python train.py --n_kv_head=8 --norm_eps=1e-05 --lr=0.0118 --lr_head=0.0057
MLP neurons of a small language model. Each row is named by its layer, matrix (gate and up: input weights; down: output weights) and neuron, and shows model dimensions 341-511. Each number is 128 + 24 x the weight over its row's rms, rounded and kept within 0 to 255. Numbers have three digits each. A neuron's up and down rows have the sign that makes its largest values positive.
A block is one neuron, or neurons of one layer that tend to fire together. Before each block is what it responds to, as a language model described it from the Wikipedia text at the highest values.

Responds to: Early pieces of words split into several tokens, often right after a parenthesis, quote or lone capital, e.g. Ch(ingford), B+al(bino), "ch(aracter).
L3.gate306:166150095106106153166147101069083123118137096136082143077119090138160154141120152137060144117092126154147168110183122096114135164091174148108114142214114120137112169114136151085123113130146109103118146151121125121140117140158105107113153136104119146121062156099129147135128138107111154142133130092112132103117118137148140115108114165103154148167125117114135161134126121113118102116115131113125144165135133103159153112147124091129076149101143118168150142108106118120129117130150135137124108152090113119113134133104
L3.up306:125105142151160152131157080118104140128134106183145099095189106138130091120118110156117101142083145138121105091087127113175103122146115092168152117106128149128087170129116125157104122076102146144124148125103100131127136162098145121120158154150176116124103169147127100155143146131127103099118128149153104103146133136154132130089103077130166148140093141149163142146102169130146115100137151130100098106131101106145140146093151067148121128110110080118149125123159121131164138136138078118130119134112149137152115083126
L3.down306:124114120121175146120125120142124117108113112135125200129171111128155106121133111152104125138070108149162152130179112091124144163085126105129137157142155151122143164137154158112107157110122113088093166146094126127120164139145137135139161108162146136146135108126119151152116075130112109095180105093135116083160136160131107134148133131132128135110099072170108197121134137122086154132111138097132093152121106126153104119160137101110101116106153147147105144134164125182116200131104088125112122144102156139145134105123

Responds to: Line breaks right after a Wikipedia section heading like ==Soundtrack== or ==Geography==, and before tables following a caption; occasionally mid-word pieces.
L6.gate325:132117166108155124113132113113093088106117147131097169137091154129160122101139127190149133156113077120116095139141185138126125132133140140109113148123154131122100129127162094120131089118143131118179121130105114141137105141137126106130118112113144136113149115146144122157128101125113160162126090128074124119125161135144145154115098120151117096122125123130113061116159113150113118120135112126104128132119191103128088132128175102134130117178088095171126118068128112104150149118145133181142147110104105128088096114125
L6.up325:145121137121163137145165098125098128141133130123117163116123126111170129142162091119137148125126095115132131119122107088143118153120130116086114120143119080133149158148147098121151123140098158149134145129119124131111105133132141172118138163088145154105094169125102124155146095125117142186164102150133132096123147159102108147079112116173140088125140149129118105126094083121132119086125112147169157143101123155140144081130117123100120091159100119170132120181114128120096138125169128155101130157160121130080112112127
L6.down325:131137135139166116109107085140131125143156146126120161128138112095157090160116095169154132131132048118092155148089147117110144112096138135121094105147082071133154157114153170156086086105119120086119145123118133145099115139132103116144153131106140127072102132184113126117138121097130127097114101124075102144128102132128196149097114137160143095127137112107126123120148110093093110066101105113070102122163205069141104125118110105127104137124125102144154095110160114145127159113113129150153120078124116145115114070189
L6.gate1023:118111145109135122207096131155110138125106096143115101142151101107156130130117079135131122102125127146140121143105137134098129152095095124100145111107123157119128116141137110132133119122110124098093143119048130115152101127187153166132093130099096139154128130121127076108103151173128167152131134156112126099096073123196115139095142100130166153113180096156149160088142118132140092096112125135148118108160120153166156148167072122136127145131104120147078075120099096099130149120141103130143098134142103131134051138157
L6.up1023:162113141141150139100117154101064149101137140116135177108115136111136109130130152107163084128128146116104106146095068139139118140148102070106107121144112112106145143121129167151142134155187120134158148170092152140126119123132147118178150088141112134138148140134169120104078125145116117145145179155136151113114097066108103109125107157153141131113127139122161086113129126131093099126123151067128121135135115080186101091118143163110114108153176103102081111110092124128155121151162118165141075100119148115142085106152
L6.down1023:131135144138132136121145142174102121143152100121116110129108125124112105135150157082139112120082123103096154140077157120143154152113096098133129099102125144104118119111144126117131132109150135150116141089127155155113116110111102124106123076168135118136107144122127115118091132110148150147164180119124130141118138121127157148106103096156139091099166118134156115115119109141109122152130149103113113137143143099132122156152144104091110122166140155160113130119091143167146138138178122147182105090126097092138135152180
L6.gate1239:136093130145129145140130116092094131155144162138142132113154149143076104160117131108140111156120159137122118098112170071189142109139139112097110144148154165109194131109129158153137181105104187124160093157098094130160140128085097115123122127138143156093103119138133145143112161105151125143109120115091124142078115185112158158094122146144091143123118109101128114130087112109132162159079149103144105127154161122104120150135156154117100102127129088161112114164125178113139126140130127100118102135144072119099143075076
L6.up1239:136131155111117123136144145126136163153137172112083117131123120090143143125119137112102182116122162158133106122143142129098104120101102117138180159085127149115101109152130141164108126112133124108142133141124140087088194128161170138150143084122101126093108090105142135107141106102100097103096094160160092146118111135102151131106084111120153144142186142157128132182107124089096132115074113130130100148122114060101124142119143101156104120141106095156092144123190116139155131105130130158119086158150166143143163088149
L6.down1239:096139111124147174115126124098120143132121157133120117132116122130091124163176146135124161091122107137137126114140133111164161066158136113158145125149133131121135156104135136178128204164144172134180138136115086149162112114091091100135100128107071177155168111146112151116130156115165140142118104136133127119121145123091155156127134126159090140119068116122125112154140117128125133092089145116132098135160114079113167121104141152111108118131164150163131118156121150148152108141110141139106154118149108124099156095104
L6.gate1284:145163126128128090146145146146146161096153093148126085064125107188125149170128089169108148083119135139091123180123160151136120137116097144125155164098120126141089128098176089100151114110097159104121163158135100136112123139152125123095096111171136114088150141106152141118114136116123126108176097114127164130121088091166112130139128143177127132147098140122094133150166107121137126174163136139154088119153139117129170127149132146145096122129105105117199090171146109097167132146137101130119147100112132119127149157128
L6.up1284:116099146109144126176129119150101135078110153137120117123090131126152105104118152113147147151113096138122072124122132126129091137130091108108133128110158110126115129122150129128135106107129097071131120119115130121137117100128112126160119189120117120125146111166135136153132110096133161139132123115119122167156095106115140163107172115152111142130116111128090151139176141163105123124122184106139152119153171101074135103161118077121142120176116143158069092146116116115146155114101109115125138106101103129127100134123
L6.down1284:139105127134168109163085159108111122119116109126102095112128150123128141128119126105094169114113098122070062113140109138095120136121111150126148169140133130132096100140134102140080130129109130107098132156121150134113152096118147117090127127165148103142162138136141108099133135131108129123152120104134093148166169113132141145102125108104153131138152111097100096157146112103147132126160153141131161141144115136103125130158109128092139115154109144156149164169162105127113122135081142128160144090093098149061121094076

Responds to: Tokens containing the letters "in", as the preposition "in"/"In" (in 1952, In October) or as a word-piece inside words like finance, investigative, Finnish.
L3.gate575:137106139177102121124108094123158114169122144168114136105102148080130153104141106088173081125133128152145141150145132128058104147085113114144103107152123125123129132111106105156100123164132121107129118103123128121111107129131147141157143117151129105136107122078111175124126153176129132131087150120138137122090132146090140159149109101092163120131174131149166152108119124104138137135132179168109155135112112126100080084103115090128159121131148129157125106114164130135121151134135112156135089159163112146153076086162
L3.up575:128128133126125147134140080145132113105134146133089120074124139132178134086147115104178084149134140121122126145098115068113061164110112078150125133139113104125138159091126100165106099153119142192094105131109033138091142111124129170164140169116149119156124112082142109124162125175134093165106132109143126140109132137105095106158117134105155121147145090137108150124071151127161163096077161139119136135149118127101122100112151138097108102076146116129133088148133140104146126119121132128127164099136093170120102094139
L3.down575:129112138101091121128098112088129141111088127119130134124143138140135140142134117121152142136136110133119150135142099122116132141100122142151111131168124130127164134143116074137080127175122133160136104132158122148123192093102116148139144148132107143143115159122124168145141114186105097113084133104103147104132154139109167135159147088090124135114167100134145115107114116100108154152122123121110139157138101155121110104121111159149095144129174150120140127183186093132144164148119058122123123141119089153127119120147

Responds to: Mid-word "ch" pieces (dis|ch|arged, turbo|ch|arged, |ch|aracter, Alv|ech|urch), plus weaker hits on line breaks and table cells after section headings.
L8.gate17:183144132129131169141127149131123144153151092137127113160148160153094140130108110146136175135153172091140102186116110137138145147140158165171084164089079147159098161069152085129117120092125137118153115134129100102143143101127127128129141142092143145101111164121131120119173113162108110135166132163103159091090129111130116120130113144109130168185132144170155126138117126152125114107147139132177147119124100117137134146109104059094112128145130162113158141120148133121125186110108112118124104114135142133112104102152
L8.up17:147142135156123162107113224143084124147108132147103087129108098137131147111150120114096132163186125122117076112144135126100150151174159115119103105129105159126174109123178078154139100089119138111128122152121168129130132139134152141116162134147100144135145107129087135155158128150116071123129135188108109161153136158143116131110158162111131115122174143121137137124104098132162165103168123121116109110144138166126103129165152109141088123165141126134144140085138147128098129102129125105128115136107140115101118155134
L8.down17:133097140129155178099138204101110119109105123153137133130107138124099126154176136144103121159134139132107128107142141092158136144187117061096112135148098106098164126129124103161120115122101184139169124126140154121148159117125166122167151106117115146162131142106067138161174139085100087129135126161123098139124128125163134157107134118163131136144130153083119146140141094118148127141148119150130128111116126168110112136078122128133107091121124114133137172139139193156062127122107120094090134163151112106132135159149
L8.gate296:147142109181111130159132173152126139161099102118105120114113107158130133146149127127121154122136138090137138151110136096123191117122140149154111105105110111140118135139133140153142106108132149126130125111125150183119120115131128121082170127126184118079112165115087160115077120147102133141107163125120120130114139117163110152141146143147142123167097130137115186133098120147096100151092121157167140093140095091129089126115124113123115128126085113136168151134102128128152163112184127113160090147150155142176098126118
L8.up296:121107146114131131119174119102103105177113133136085126107118150149173139116124140136126157111132136130139137134158085082119156123114091116161120138138091158141104127099164110157095067117141115133130144134114146147110138141134077113131156143104131166118176128100115155200135112143115118151138108135166138122141132154148150129144132133120114157121190115097152145147155104151135115100129136090125097159169150153102099099113137075143123120143108127135142148156144126129140109125107117140093164132151115155118134124134
L8.down296:134098127121156095149155116126118138173148125111087166129122128155129127128141169188150179139123130109086156117157133121137111161125160126140114120115111099132144105128131120142100132088174143133126136186122133130138151075112110142148142092122157146133120132132076126169150095183094093144140107098124128095148091166143132114124162185156141153129159143119127167146119126120132117153113168102149138149160098073151096142163139101181109141149164150132136145156130105121108147144151094129148140139136154173138121095145
L8.gate874:167110101147132124095174147111142129159111106158116133154162156157159152138118106115102172146155113124134154113118118115124123118136146124108143134157118117119136147100132055145127102150123095122139163172166110152096128110164149130101152105088144124136135151135164113174120111131130133086122188108112158109076133129135125166114132121089140124144117159150112150100129169117112120120155130120146113133110096105152155112084154135124125140112087136108141085164179134079141196147101117110110148107183114125143120152113
L8.up874:141112130165129141159131082142130143146111114155123074189153107153127153124127144141115141123166108107120155139156137144115106125118139105134116132125083124186119150122108120179145117165145135145109171168079121121101120126148140101087136137137132139108132126116120179073127090138128098098127153129112182102130111151130146122139125148127111112167144155159150157169132168112160103136073123137134127146119095101101125136165114167152105157118141058114162100134149154138138106123166132110122120143109150154184147124130
L8.down874:114142098160116144130137141124068124161138108106124138130143146107129149141151142162088140127156130123128128125149134118136108119125134098117149144114094105178152120154114089150146101179144126127161118173068141156112134108145128116119149103116150152115161119132142110100129079115109109130148154175144171118124087109108087147128130122096097112165108142140132176156106129120133070118134104069132107145112170121118100114143125117166144141137116108117118160157181145148121120126101136134125145093112151143186105119122
L8.gate1023:124123153131157122129135160147130125113116114113134149116158145136141127148094114134125137109128146121159131136104140137096105178131113140099135123146086105132136135143181079139123107124069135105156121136088105099094188117086099113152150099150127125110140122115113094124159149117145144110152135137123143125140133136094159140127135179153113111150154147134134113122129103174108156142093122117174094124096154108118125141144134131093130085143139129084138143128148069102147148166146105126119082153153142084078180081130
L8.up1023:121155144150131144102106133120120086075183085137130155147183130140139107137118088156158142139149085154102064130123131148157137197091096132106118147153098160172105163112158111153121105125071118088132118130115090132102167180075127140160111134154124122103118095162110121138178098126135135171160108148110167131106113140122190149155126168135118115143116136155126128162121145126124170180105083103120094142122119107105126145119125147093136124134108115106127091128146083087111139165094137140095144120176132075079103112105
L8.down1023:110085153169132127125133108118111146090175112123149167131137145164103172081075124104159121114155055116142131122113127155127105143101125150116129126103108108085130177137181099130139087154088145131116095110097114146076125159059111126181144127147113114135084143112129113110150121157152166162121129160169151097098135121165203127132116114132088122175111120160126111105131126146117154149149133094105093151130151108083121122153129144134134134086125114106123110105139105088132107162138137135128112124147121091088120148134

Responds to: Commas and "in"/"in the" right after a place name, leading to its larger region, such as "Leesburg, Virginia", "County, Maine", "France in northern".
L6.gate815:141115117123131131175128104096173141130137093111101156128123091122119171108102099111105134146126132148134137119134156141106125114113115135124132172144173162107101116150114139153135145109152131162132113166145147139100185132092190126112149158169164149138143125140159152140081166144105102119128117137126149101138147134103118115119132176129136160094160167151124141103110141136136114157126136123123110166085138101151156134122082102110123151110098145109149121135113124086150155098165100141114123137067118101132141174124
L6.up815:108140128137126146126148131132134131100173128134099135108106102119101176124156121085094183117102147091166091114113094124101142138124177113136150093159150090096111101081110151130079127139134141148135094170125132079106160124136150127152108111125119119153143152120134157145143145122124149120146123137118147143139102126085147128152128130172133108147141189167140106062161113140136118118150117124110133087126098124147114140103140141149122156144170173160149125146104129116162088080093096128156145125117133160164109185128
L6.down815:161154101127102137119169135139135078122188145157135140115097114105087097121104118101136132124111108098101105057140142118144126121125158105144133090157162115156145065096155149138103144152124113142122064142104109164133140095170144112162121116149127133127162092111128115133162137144136117126150119144131163142113114140107131145153096148159130119158112147151158131103139129095151088109157129132129104140111112137101124127119152145173128144139108155132145142134123141144117147098144124079124135130135113158150099149168
L6.gate1012:081130104133097117153159147155154185100142116136116139095073154111086143143170095119163119160113138140085097095138175134155112143120139130110144133154122118112114123084152129113123119154116137145108104135109105088108115133139162125139135111104125106128168094160107179122119153120109121163129111159131127195137096153137153157104158116152103132142107144146083112092111106118160106108113145128106130156108127126152140147108130150115164156145112146120190111118125179138114128131111111144177151077105122121145093129106
L6.up1012:136137144158093132153138109144095129155161141125107120142081161106121154103177098115155129191145107103136081085113132097106155123104145145111128133125116149105103133119150123091094132094131142086150128137144133099078123144139141131190130082138123111084128097141132096121110139141164108139122139133181068153109147130127161164115111142131113099152171154139127137143159109126138111099165096112129117191158162148200145097140098144075142128127107130123084147137131142164176111096109098122140110109158097162134089156143
L6.down1012:159129103147107126180131114131108119177164124122150103103107144149111147096156139101119170119103129137156116117140115093104105094122133110162149134129118105110145078131162120134091107093136124179124110160136129136097134126128144107136119124131124172127112093152182121124134104111149104102125165083155099097131136125125127138121114119131123125152139117115167148094157116138133141106166117128132106135141106128172148125167107109128126175108107165122136171098186140124175137076115095066112120137163121169109091102158
L6.gate1029:167163095117139141117175124125144095126135113110139108149125130126123167096121126111151104161143146140161137132139108111125117083140125118092093132158178073095088155128137107101125116133113092148180212162157108112155148113092100117115140120139111130162133154147172152150155129125149166133149161151124121134118139120125180113108141146156185189154088166129125120122166114061158137095169124095127112157102167115132126101145101154098185180125121129124137077136137110142134162117139138140087118139122138098126115098135
L6.up1029:136125138108080130143167122110132120128130090119153127116149122130096172099087136151138128119153120138142117104127128107174067093104156112125172140115088115144156148129105153113124169129144101122134123176089093128165133109104152130142112147114103102169128121124164127078124131150107145118136170137072142167137128099098133142114154169100107119164079177087138112133122123165121126137111131110139101113091120104129179122097197183170068147120146137103147168183105150095104121125121109115120093158117150173126112152151
L6.down1029:142132127128100151130101118133173143175136119131150121106100143103081144140098141141096168122120093158148089106191163150132098154088124137124089087092086125113116137142125136138107165115151101041153132121116104103162139086128102154118123114120110081155203143162144102157163159129138168113124122138143070153123152126105117121125116119131167099178118126098104102154095119194164162120147112092145135111112148147175186111109155147174104129109119134105144145125122072147109126134122134093150108114143136135096124111113
L6.gate1273:127152155126145171198110135155137151120109132123096159099137123126113154121131092149162100162125157130141164127095122135094125127146171127122113117115115150129128133093123127175107155155158152140135131153137105116110130146100138126145115159117158150098145126133111148118085117113138129109148110141144165123093129138117129113113130142105146138114143137166084146069146093109106116092144148141122124104090119121133129138092153136113179146106125173148170117105125121116109080124127108083091118129121129105120155127108
L6.up1273:087136131139095117135120136134161112097119120131074155143113084105096181116082116076129116134120141140130100139107122135095087114148124107121168161146105156103139172132105109111119141165113140159109103151135116101079149117105153135124146131103126120160131111146114142130110137103077136094125118174145111127158093174151140121123112117106168108133121130104128134113112133092128136168116136126133075115125106107127109146116181114131169155137157176131148068140098164182129124098141067116126159153112170157130037149084
L6.down1273:098147128149061139110149113130128130140155161146112133171138120101110199118141172134098144126108090122119130136114129124089074088124096103107116117149123114120119128124092132095173132128161152149112117167113121118145146084092155123147146098139101131164108108108155126093126125096158159121162114167165147113112078136135140138166126162135087118156127131115167118137130099082105112139138128120117137134097161088154135128080120139134111143149149110144112108127114140134096119162145073114098114114115114141150095146112